config.yaml
n_layer: 14
n_kv_head: 8
init_std_o: 0.0
init_std_up: 0.0251
lr_head: 0.0135
schedule: "wsd"
decay_fraction: 1.0
final_lr_fraction: 0.05
batch_tokens: 131072
doc_mask: true
dataset: "wikipedia_en"
MLP neurons of a small language model. Each row is named by its layer, matrix (down: output weights) and neuron, and shows model dimensions 160-319. Each number is 128 + 24 x the weight over its row's rms, rounded and kept within 0 to 255. Numbers have three digits each.
A block is one neuron, or neurons of one layer that tend to fire together. After each block is what it responds to, as a language model described it from the Wikipedia text at the highest values.

L2.down20:143120108126099101125097127105086129096132126121115156111140104083184145099138138121130087121121105135142137160134132128145106120147171108153107153118122173125166125138103176140140094124094119135106105158175125121164079073138195075116165140143081125146127134109144126127087133122156166148143180160106139137127146124103112121158168130060160086148114118133154105129143122146113086120131158124151162080105123105102141155108146138155154094155139177151116138142067124104105124157106185
L2.down373:140121170115138088152108132113097101114102110137107114137110102116096171066131134114147114118104150165113167123138128108147124106147126140160129119132154159113119135162145158119130105086106165118162147134146116157084102113145156130107112142124101120136153140108117104120110112127134131084144126123107121194096154144100112163122162125153114128128089116176132140103102129131138163122145152080157132124168137101142163120118125097120115156139146137110187112120126154153151113118081091
L2.down778:076116144109108130110137165136138112106151157071152137158129140153127146125105135164148155162141157133125087078114140142127113121130136138139101123091087100124137122164084152136118166142109079134184101093158105152132137134131098128137084105116109111118095105121119119116121124150121122141142132151133106119147153205176101176142106091132128143146124154079149129142163134139118099099158147072113146150116131152120119135134147101105100126097126137130094118147113114122176110137158145
L2.down905:137127102107136134146181138157142093119098105129166112121137124099077080083129118140145125155145098144115123144112105118136107121105129111141130100126159141194141135092104102131108120108164133112127077099159164164142093144146143124152104142130084164150165124176147123105100125128154094107127112139107148132098112155099087148177141106132127139128154120172128147126115142090114110049132154101120121144156110124136132115121168166127149141134160105125118095087167159128101112181064154
L2.down954:145113114154142146136157196149087086118105137127165115134140159103116086123140115133141152133103115126122119118128133144171142119133063140148104099172122114151133158095152079139116129135158121142131148102108159134154096125102097139104132126101140052114109157086147129137144088111142161152144162127100149142089139111128136094114179130141155104112106109153145144112130127164117165103137163137155111089117098157137131168140143136107144105121128107152107124113111140131106151075106063
L2.down1026:132191114122095138113147121163145083104169135172136109130146114148138128137138123119131116121107104085134130170136147165128113137204087147152154099150116139154105154138107152095113091111146171135118119088144132166116122050095139118120125115120137174103135101147123077142102113135114122160100122120125117092096151156139102178122164111120121036102111114149103136120136143135146104119086102118112144115119128130173128079140148088156141093147139078093120146136144109116137128158109167
L2.down1027:109150128114072128121093117153137097098130116142140105129148111172132129145092155078154074161153124104134131108088072161120165143183102164120115083139101147122144067145131123094111135066133148126147153105123161119122115153112135105155135137147149110124159101114129076118123147169083151088100180115120127140126097147105135165123130127110163100094129163113094128164140154108155135097148103120103138108123124142106151133148144149131109099136136142119146124095095177109095136167154146
L2.down1099:140136114099144120131129128082164110142096110132093120163131146115124125102105134144113125166101114167148134169107107165090134127152101160173096128161123137116141117131129135159126119149136089154126122105152110135139150151176136108151159108116107117135133162108141094120081122116070110148126156132165095115148134124107133104118158116130116140134134131147140114101138104089125091090120141166137184119172129148126090111119167122166127124133115061158155147114107106113144131163128146
Description: Adverbs and place names

L10.down192:137157125107105138139174111135133085086116125107096111120099140162176113088108115164098122095125135144124087113155142156138105126116107162125108133104115096202101113111104124144107160136115147098144113129125125123159147140065133145119111155125104134142121134120085162157137076103136112150172109134131129150093194106156140119162104112099106150090125137144151151108140103139085124146142134131146111117156189093126165119119130125123123168120143114103144172116107127125114127085145158
L10.down639:136108146117109087097113097151100108100099150123134120094091171136103101145102136128107142146164155131110107158141130111126105118117125080137141121116132151081142148154137128103115132131136156128126122140093107127135141133132175165184141128128083130170115123095133110125099129146167171139084132132127139177154148119166127155115100143142133103127146131104084144131142137139142116113131113131088146127144087157137109150113157164111102135121094118105112102163155126149102135131120104
Description: Letter a / article a

L10.down489:151091150134116122190125162133124120140117162120142157137152119111106114133096120172083080149131130145137124088123109166128112144139113138139107116099107145095148112130145116148139123134182170151125110147158146193126147130133107122166110141113128149108152120155165146123122099158102117150136125154162100152147124137118136142128135147115140112154156125166146115062102122126135122117152127158155147163122162111139134127159123103133077108159142091107086074090147152134147137115131106
L10.down790:152111143098166108156115134124141160121104096106113106119104164135136127123127079079105134123121088102102117098072148145104116123110110147123139109121178123141115101118126158155139134111108109108114128152175175170120075122140146150151127117119148150148142129117118147202111100132125116117134148129112122149130126116130097155137192127114144148145143117136131102112149102089154141102136100113069123107162154108148135083171138130138123142126172087135142153104167187128080157172130140
Description: Place-name word completions

L2.down15:124121144160114104120089160157156100152163145119101117107120104145119154129130120121149151164159141128148152103102125127116088094167113090149144104151104100129081142128094133131142123141157161146177148095116195122122127098120112116156175151117112099140159110146141115119132166098166125141107097139144110110158114114147195134134138121135137114128122170131138177105140122114123090123160123123104099155133153125130122121121096159136170169122116142146126144122132146097113083115072126
L2.down31:102107145108056128174145109143111097150151129128102155125131103086091090111146135130132113140111136186142110126106145162099095105138149146127094148110122145150137145109092114077145127178175138137150109092177114126125153097148109092123159104126137142150152100174095110149148114134125176123132124105115074151133110147156145158100128147131152095125129116101131150134091178113103168129106140163153146167129107152134142086172108112155107124139122089143129126120127088096145105118111142
L2.down249:099134130122146116155173164181143068170146148132133116122129106139126104144160127119098066115120124134119127154171105144185112116120119123095141165131153124101094112128127132104062132129139154100126098108133109139150067097140120131123089088142083114116103108154071140111135124163104134117126109144122115150070155164089107143096078114123151148140131127120138136126152116133136103169150133153144103132118122162132094155167123134158069131129157139122144108140131117107128092125150135
L2.down358:126132130115106118153120114084115141103120114132126094150137115148144117165117134118122121107125154130142113114096073151163124146112128111136094133144134175105124118105126169168153091133094141125129105152152120145133143102135121125131102124164124159113145094125127118115134149155133140113135136113078094132137143150110140155140127105133084094111109189119205141134084172121140128141159147094087099126125163074122151114177112161097133115128126173152121119112146128087201112155125156
L2.down567:163111129158127117102129120150123132129142151109112098103130128144123151128133120084217114110083105140157118076115134134053151100156098117164113137124116069138125120130131135134135141127115115140082126102186164187152114097120108121145104119143110120135103131155121143116140122160152133127152105117140093148134154098119126181150128148108103131140121127123116108129141102141125108153118153153125126154125142150138112122121080115143112135150125140150145125136153117087120126146141126
L2.down586:184131155069077150134085147121147086135156140163138140136123134139091105142102123135125135129112155163128105092131134141165120121104163111138143121110065126122129125115157127166154123147127157114147072149104090110155153132091132091100143108129122074146118171118089081095131123111108125140133152137130127121155116140135127151153094116145136096139120113110139116098140112108127122126127107169104157189114130190097159115150159087111122107112125104128134170149119095117144143149124139
L2.down844:159092103167149104108106119147127098093093151106127120151123122118139120134124141148151150120145176111109107140157082144146135105144137108205121147175146134094138123134139125127106151153123097129105142080110171122093118100116149081145136109105105141091106119129166129160126160126163141125096149125120116136121113141095124140102081111172145191119190111167125124103127145120110160106113104126134129113135157122144140090127119158141140118108191135100122125139106144126121144131107155
L2.down1063:156133144120119137110178109170157116059138100109164116109137120131094159154108107155111095119098085138162103114140120124127141123121092150154120101099123154124119086087106169136089131148138114176104109130165123157130108136155152103160146135158133121122145099123116122124139091173136177117152114116131128138078102133106160160131128111116146143145079107109100088144152136151105107099109130109132141173116145139137190138153130141164077156145126093127115150127112116123096109138067067
Description: Word-final suffix pieces

L2.down50:114155146127121119123111103174123107102121088132135124141145159173121142087120112106167084117092140166136112123149092136139125093175132137088169143171137128164106126092165105138147158151162161110168146073107158141139157126125118106147190147096115103124127155115135145106123106103149140137145143103119136125125103094150133098113114123086122092061105117119116138125151140138089157099080149140153150121162128163117122142112106123157167128133124147067113125116130146132134110122151164
L2.down234:110095151134113163157144102118158131112179133140141137119130121135158157132142116118110105124133156139118134110100092108118152128110161135152167111111164122116091117108128081135153120130118126121121169128130149144130111111134134096119134142112150143150177111107106130134115150145140142140114112158133107115161096116105101161134166161133121091109089131165162148137132123142084089115111139127107122149110160157108116119143119121148113190180174114131164108141152113141116145124084123
L2.down342:117125090124118151146113109120151123128116082131137133117148132154130095155124105148132130118150131118125142152140140122144144154177125161110180107115165128153110116149106126133111183064163130086099160105167146139173130111122148136123154101138167139105092156115098114145146141108112123113151105140143146143172133133133116157144147126129133112141145130140121139134116121131100132124135114090111072115092152095183107124154086156115093134162137116114139129131167151102091128146122130
L2.down707:125145121123133136124109124150102135119093150157127151119138132119153128152106113128159091124102128128143142133124101123102099109119128145103130139137124144169166104115113109130121141114142148055160126115122130102162099123126107145180117142127120119102165168122150111124053068151140139130146134137130083128169146101141145111182156135111137115188099147117165185171176135106136132160134146107121093100151146147120106150152100118174134130152109130130148117175127133129115110115123100
L2.down1125:113172148118135153135126141088138134167137109090143104199111138144105126123165091151134105148108146130154137103137083117132128155173130139165136146104129138134156156117099138106134115102127139064055120108096172116161165141127101132076120129176122147135117114175091123101145148119116183102124139153081163098075145152122190108135164172121121117116161125143151143142049154112141072092139101121120135132109166110152086138140136159128082144136132121121135119120157096138130162105129129
L2.down1131:116133092147093112157122095144178131097137087143127155136136139127117108185142120074109109111148136117132153135160127127139113172103171116151143122141110127119128173120097119080154098183122073130140103108103095137151140141120096089098155163081135121151157107091112080149147122147146149128147149144134154101096113087126108091155140179100140131121152140099137122101109111162134086175124114124125121132129146158168164157152102126154118123162089096138116104134145112142102087149122121
L2.down1175:158151156146145160172115115145128160139116123108103107108121133098134110110110125073159142141115132107172112136122149126150142130086118109156168105164136148172143111115135126137104144106161159145128126140086135163146130193140128108173156114113065139135105130110111127140114118150123164167129127131084082106139100083117127161071131111089122143116195151128138092163149089138089099165115132137148121179185161159134167131107129094127117104094117139140125140117127125156122130075116139
L2.down1185:096105117131129126132131123098135151133131190053152075135121112170113200166139148142133150081124161070103150119141156094158146128159088115161134153130094126138152132153110105090160125135139147148168139080207108121145121128142106124125165167120118162148094113121115116077158145109099131154119179166132121121124151127129131159124107144109136148134142158140172114159112114128105119132102135109118140140150118147091109172131148084146127163162132137117132129125104111157101114131114071
Description: Mid-word "h" pieces

L5.down10:148127152137117102097109156119140134129114124096113143132112121084117080113166074118124102144103120120164151136104115126121118170151118153129147144132123136087125130142166152112099142128156112116097126140124162109134157124128087124144143101100116131125162156109031096129069144125134152168157130136147079124107099137127196133171128120117158111094129122131168117107112110153144127116141127117148153106134128104130100141147125117121130098050135142145152116068165165135091091108165100
L5.down152:113115106069106150104135145152140122123176143081126108135118134108133144144112139151148113135091166100139150135146164150150167142110137107113146143152113149174138160152116111150116088120121123097125116141203113134178111107146116125107121113123128151134146114175136125128153117119159098151092112135121137172143180116087158164156108116115098129138152118141120120117126119157130160117130117108098118092080123099129160182134155106117132066184121148145117099077145131103121112130161118
L5.down223:180114116095118141114082123133114126125112129177149133150112068098152069158107171112114131126136087128157126115118104165155123137158108133102139118088121132149184099116113130175131126128140080129141129139123150171066119115128163124129141128164122077114138111151128129128136109115142129094131144147125131095137165103104114139125143123119117111149176134159121116124148130116141111095146142131158135131119103181123146150135103085168133155134170135119167135086127122117141131111130138
L5.down966:131101161107127143132133129149083116063123136105148125116163145120113110163134130119142143107130134147140096147136127119111144179102143116141131092137186126130125146122099112123108116098090139119131133131118102075116103085127140117173157171122098096095175133123153112152133147089159144176107101130122093146134170134092090161138140147144077063185108149076140149125126159135185110119124101145103133142129107157108096143137133138096099123111142132147155098103134124145136133130129173
Description: Clause-initial subject pronouns

L2.down97:109123127147124190139130127157105130119124162129106137091096128130124113154134172103125110139127151092127133116128100152079123090084113086172097122112116120124145120098105153147156131168117180110115115140116124138076140124134152136183117131130140120110105109124110105112122103129101209154136154164114164117113132100098121103100132104145140075136080123144115132120103106135147147089152121115141159105120131153112103122119143153139153129092140131121140123143097141136143125132122089
L2.down111:104118094121121152138105087126115093119135084144153089137153132089125100120116153147130111125189089130120148128135163123153120097087146135120113146146140137135100112113086130107152138075144131138104134179142126153117147135116152128183168155175116121106131113127118096103123074133169109124136150126127104102127123125124129142177096096115118106130119077112143140151152109166166147121131089084123119160110148156160134117101151102110140099126143158148152162146134137085091115137100145
L2.down443:093140111143164132113094155127153141122181136068134144117135146148136169159125118112145102139090174102109125150134118108135132161130144169095142111123119128131157149120136118172125068081109135104176127153096154148173142167171109119115128118142124134162166102107129118120141129184106123130122135154131158119117136134124138115134127143172146144130154127158137125094189148148131120109142109112175123156136106156102153141091119127102114159135101102131118111123133108138110173119076109
L2.down446:127143117143093155130110115121151120089150141127128159086162148141158149147129110119122093133146149097102119129096094095157145144153118101155147140112115145096155137132150155139139128127141107123128154132118118117122104173125126149135107120155128121127183119130154137164171138123109127096145116147112141127053090115131160103096155085095169111117167181148169120089125103135108074127127140141103150122138089168165132126117138137071132140118095174131098131102140139117165097103125092
L2.down698:130186139106153149108112127117147124119160091133122094126124156130159064121155152087145111140128110108132125124110147142133126171140131096115153151113087157101168138119118113140182108134156119138111119094154107104109130119131144118155158120142152160113132158123111163130169165105092176122150150127093170107077124123095157111126145165135135095118180160093118144127172165108128124110103125120133160121130158116096138133137090146127151090129076111114158108141168155111120154129145121
L2.down960:100125120115142133142126145148129115163109165127162054098144150165109077122108089136100106129087129097155100114129141136143124118144111097150096105123135143116127123135143122070156119118140182139102132110097120112146093093099102129187099152135143133099139169129157102188127135133113167107144130165166127130058103125143079083109082124112126164144154129141152129136138114129127136138130123131138090123142125130113155095130125137145148165124210129167120123115142155079094101087158099
L2.down1212:160132137140138156170110127149103159126114153115128130112111131141157115095118090153098106134127094116186129115112103153145141172133118124165121112177137134153140071126158091129116126105095120085093119097116154113124137143116131125126135124083137118114089104150122133104125106116136129106133194158138137093125138111130115142152135142120114154139095153146107111145091134105134135149138103078084115137149125141073105121168124109142137108109108179141100136156110154145135086107118139
L2.down1246:102092112153136144119075046117125153146109106087094137120130157122181098144090078111160061143134106094108103144134150090105136137105124107127117120149145147073107152123142135153147120136171127161133172106146155141153164095132129108133115143156158165154131174141133128112126137142115120091111130080068151164110121160144115079068134125105167160117155107120120132115105129160130114160116101127144107148128146098119179139149144137144109114155153132107140133120160141140120138138132108
Description: Word-start fragments

L5.down34:111109134147085104173084112075134162155127159118112141140126089168113178122152108137172121093102114125133147147122125139104092104121139108088157092109103147077098143123091149159118098139118098114129140129123134149128178140162101101114185137134138098150138128147133128106134115106158109137133143161116140092117148135131113102095207111112130116102135155125131127114141111174134154157093140119123117128121132108122148146111154099168117131151127121091135139121116138129100146110148091
L5.down275:157109160106158098116124131152125146132126086125133122113097110115176181088084151130137107136097128085124095138155093128141167109140098150128086063148142174127117148109192106108116119107138092132128132119145131093118135112144136118129106127149125099136149138169156149065158094131115113121115147140166142112118152132139118118139134110104118154073118145173166150094121134156175159124089107120094120154119151117116171112099140143097155127157117110130118136103149153128130133169100149
L5.down354:122183130144151105187130125135141122117150115138119140128106094141128144134137149131098117120164136120126131111114106049145149139124165093167107084152159132107135130140123165144123117178120171105152119156113125111146118106159128070167145137097156137147129066127095148103140146144134110125161115128120163119158122153119143137145143119091147123133106137154111102132118119111096122110122158091150101142164109123074120132123103131134131133145160154135126141143117114084126136107098141
L5.down745:094130154136096152135119157074161124109135143147072146104160105129076160091175136161133177140114119128130085126138061128110137107122159108163110151144143148105124098150122142143120102120127079165158151113111107130140106139168130091105134100118106119145131131116129123137126130185136119134174126163113143139109140112163154142124123120150180108119148168090116165175153108140125166105117090133145148102122092118162110122083103152166141081107101158112141130148105122168182154145148124
Description: Sports and chart stat terms

L2.down63:166109088119129116143146119090148111098135128170103172089142124092119095116128147139170125092111132162106128158152112156122118123151138112134151080119119165126124125110133107130085132162143113147125122143149097111144147146134134135166134131083152158143137133162143165159145093126129179136112116074152097094189133152067136102141097130152147137138143130115097119148097119113165162116146131106110125129132116143155119163149100114143127107121094056097115133141102099161116127142115104
L2.down86:177111144103129140131111149143137149131148087132122118104136117153174105137143121109113140129105175116141133108126107092130155138114152080138140127128118132138128116108111137150138110151124168125123150148150175110152164098115091105120143145156144105118126177137099137157107129154123089129140130157170100093097164073153158069103147174148073104125119106107126139106141102167098111159106128144048091089106110137162148113103143111123113165153135174141123140128170115110112126092132100
L2.down303:110138108081127096119136086127104128142104137129105179146128118135155153139150124122096110123172137085118164110145090108100128127121104116142116098120147164097128109148113104162104171112147138097165117153122137117121154141123133110136142124104153147160131166106153121115129169122115140102123142151144114112158179105123092086103103121133176166133089115165142138135129118148158078138134105160121149117133112110188156151072192147139146152117124139116138143172123135145139128125168098
L2.down319:126118160140092107118130121092096148158139106099163116127141102141126115113085127182094156148141147149128121135073153114143185096150126138104112136124165153137112103110123131123070148159136162146133108138134153161133148085110123126139105147103141118147160145136101187116166109122146164087155171184152133135144066116124113168167131074132125117124086096132153134162091161132098187135144130108118142125137122076169157091121131157114148152100112117120141125134106103121168118105143124
L2.down520:164138121147188142063116151129144126130094100151180124153118134102141131121094140154115107130098146129091134104092106142164124137161167174130127124139128083161114152117173130115135144157133165143102151137141112082142171149101117137128122104142162114126079171102122098106134133143130121155090127099127138104112110092099123119136099148109157162135087081164111163155160153112148151142108142120107174082113124152141122126172112172112146208134155147131110127136126113110140138188108150
L2.down550:140148111111086131126139133109124119152147105127112162077084151198125140131184128126083123143154147128180116098124096137102104134175099153127150121158135110184123087075117117116128170162153132146147155157147140110147134138090133135118109116136137120126079163112180126127088148119135133110168142118114115080099146136127114139104144101144120175104073128131130126126120113142079135111095132093107141134127139133069098122085147109154104103108100159142110103144105105137089099093121131
L2.down641:099170105092132137133093189144158133154112147156101075194100168133183154136142147125114175136146141122175126164109137141124144132093118095135083170165128113163103112133148097154096102160112143118163152137120167118120157127127142134159187112127120142170106090153145116134155160133150137114138139133146121116097150093148133122104161121131117154124112112096110116138158107102131148090154115117132134123112120171122088160130097150153133155128121101077132112129141107123128107099141097
L2.down643:112110123127122150095140122141144101112104143100118098105120114113131091110109110101101103166133153126143100166170157125130122123142160146129120110158139104166117109167129109121101165152154087101129135145074115122117099108115144126174126129137151163127149138154121135103133157188153133093118128136128131133125167115096124122114179092147092097172063136124158130192126090146157149107120131129157091172121139146090127170159127118120117124143102128080130117107100087147107119131109104
Description: Sports results vocabulary

L10.down145:131110176128124125127161117106129114114139156135124136110106099122147192137096124124162138121160122110120099116161139152147092126131154088127133146133155152132098134092125121138143103124147093119098130119155137120144070096134097147092155140150107099111098105039105152119110084149099107139099153167166105145155156157098130131109098103105120134169139155128143167121149185146116146119097131144150131120120133136126099117124145106130130127139118149120080131095158126119128118157148118
L10.down1262:156113117132110087151116153131101114114153115162141139094109136110124184127131122120140172164162141144085135112126113145135151135154102098127120139147145136143109119098148133140121122113062137092132111114136139104163107128150105137139140100172117160169150113101119137168099114113092135146145132125134140136106138096150115151092098102085146184106149152131158150118125179161094117121128144135156146100169114108147077142130156124108123121141165098145161147146152128095188107153163124
Description: Pre-verb slot words

L5.down305:155139141095139137138136111140098161103082141156122143137147136102133137104114085098133135205096105116135127158109082091150107167190108146123136111089108104155151090115128137177102156147122123130111134107110129092149126102128160146118124140103117093172142176163098130142160127106151125097135133108118097125115115147098120136137133090146136150106145153155152082091114138094131159111139107137178110174131109130128118097105135155116101119117162136110124127127121101168148086105129073
L5.down459:126135114149074122115168135128144138121171109118119075098150126149128147127150135117179114128107087113145125137120084109110117136161139134103079133142124154121154117140102147141097093157096124132096111148172119114084139119150161149097134109089145148080151129106128114177118141134132115126107139128137102093107142118118114113137150099168110094103128165172080081094093117120128139174104155114129103101131115107148128181115121124108076163078115118151100165105121165141133134116156111
L5.down725:142136137105117120122102187157146128097135156120100137104101135134107123134149130143131119119101144118130168115121148144144103139146112156123106111145123121146122086090130142166139121107131112161137087092133167165130162140110097139107155149148111144142153145188124133135111148157129105111105152099170139140115114157085128137119136160079170137087114137148152104121148140130165154117066112108097125119165113143141113113142092105103138143104122131148137149072162113105143143168093129
L5.down1205:155160122094173106138075146117130175153117105141137117142136135083153128071121111145146162101148163139137131146097120152102104151143104132136084084136142125138117121102112124142112104131161112148125148108139155113178090124133129165121162119097121157157154143124162105152132127112124127152172148116140092122142160107126106095098087095107151104084157144138181103144122081142142158133105150106116121142147123150118126112154150134107127166125139104132103106107149147149117138136126159
Description: Adverb-completing suffixes

L5.down214:118093160134085076129126134123139132129120132151146117144146096104163160162146083188134135150145130154147102125112109088111100100156096178116144113104133112101138110105099147109100166095149133113109118116145121131132123159151126142087120128089126148139145096150175121108137101103154133154164116137133156114151098120103127129151124090091114158161092091160132116117086123144123108143119176137141134169134095147113116105138130165123173169151122076131151135174173100153129151128131167
L5.down374:134116118158124092084135166111150117082168193137173161159110155160116155116150124117128177152087153166155113109120148079119156114160072158153131101134092126118119092106168145136110134115102124088124130141142121136122120111145135145144150132116110095161159122145152104091109156123065131109114143158151153140137090130125144129169127150081086094129085121112149127084127107124122139107133148127145109105146084091128124064147120089133115100089109140171136125092157147117131120114145144
L5.down490:097168103112119131135112137124129180120109126086140149121154132111132144115094084093139108141109106131147112155088106161137120134136115119133109127107118134115134082122170135134115088115123140165125126118182114134101122151150121110119149122107157108090124064185145150138117169170122127135084170128127086123149098141161135135138127122139133157122071099147148111143134118127083157130136082117093110108119149131172137152130128131117121122144135150109085135172121144128117137091123176
L5.down1171:111147122154142084156176141135115146096133146103155117081127139073174186160163089138140120190134081122152122099163080092128127185109130162145129095133114121158118089114144149119088129125141150162133126135175102142154095141118154126095130110132123110087153122123116132101140149099117074172130122144179111091144086185098137160095118156087139104163121146116151113128125105126119117115087130120109081177155138140104154126164098117117091139100126124111113117145115155148134106116116183
Description: Country and state names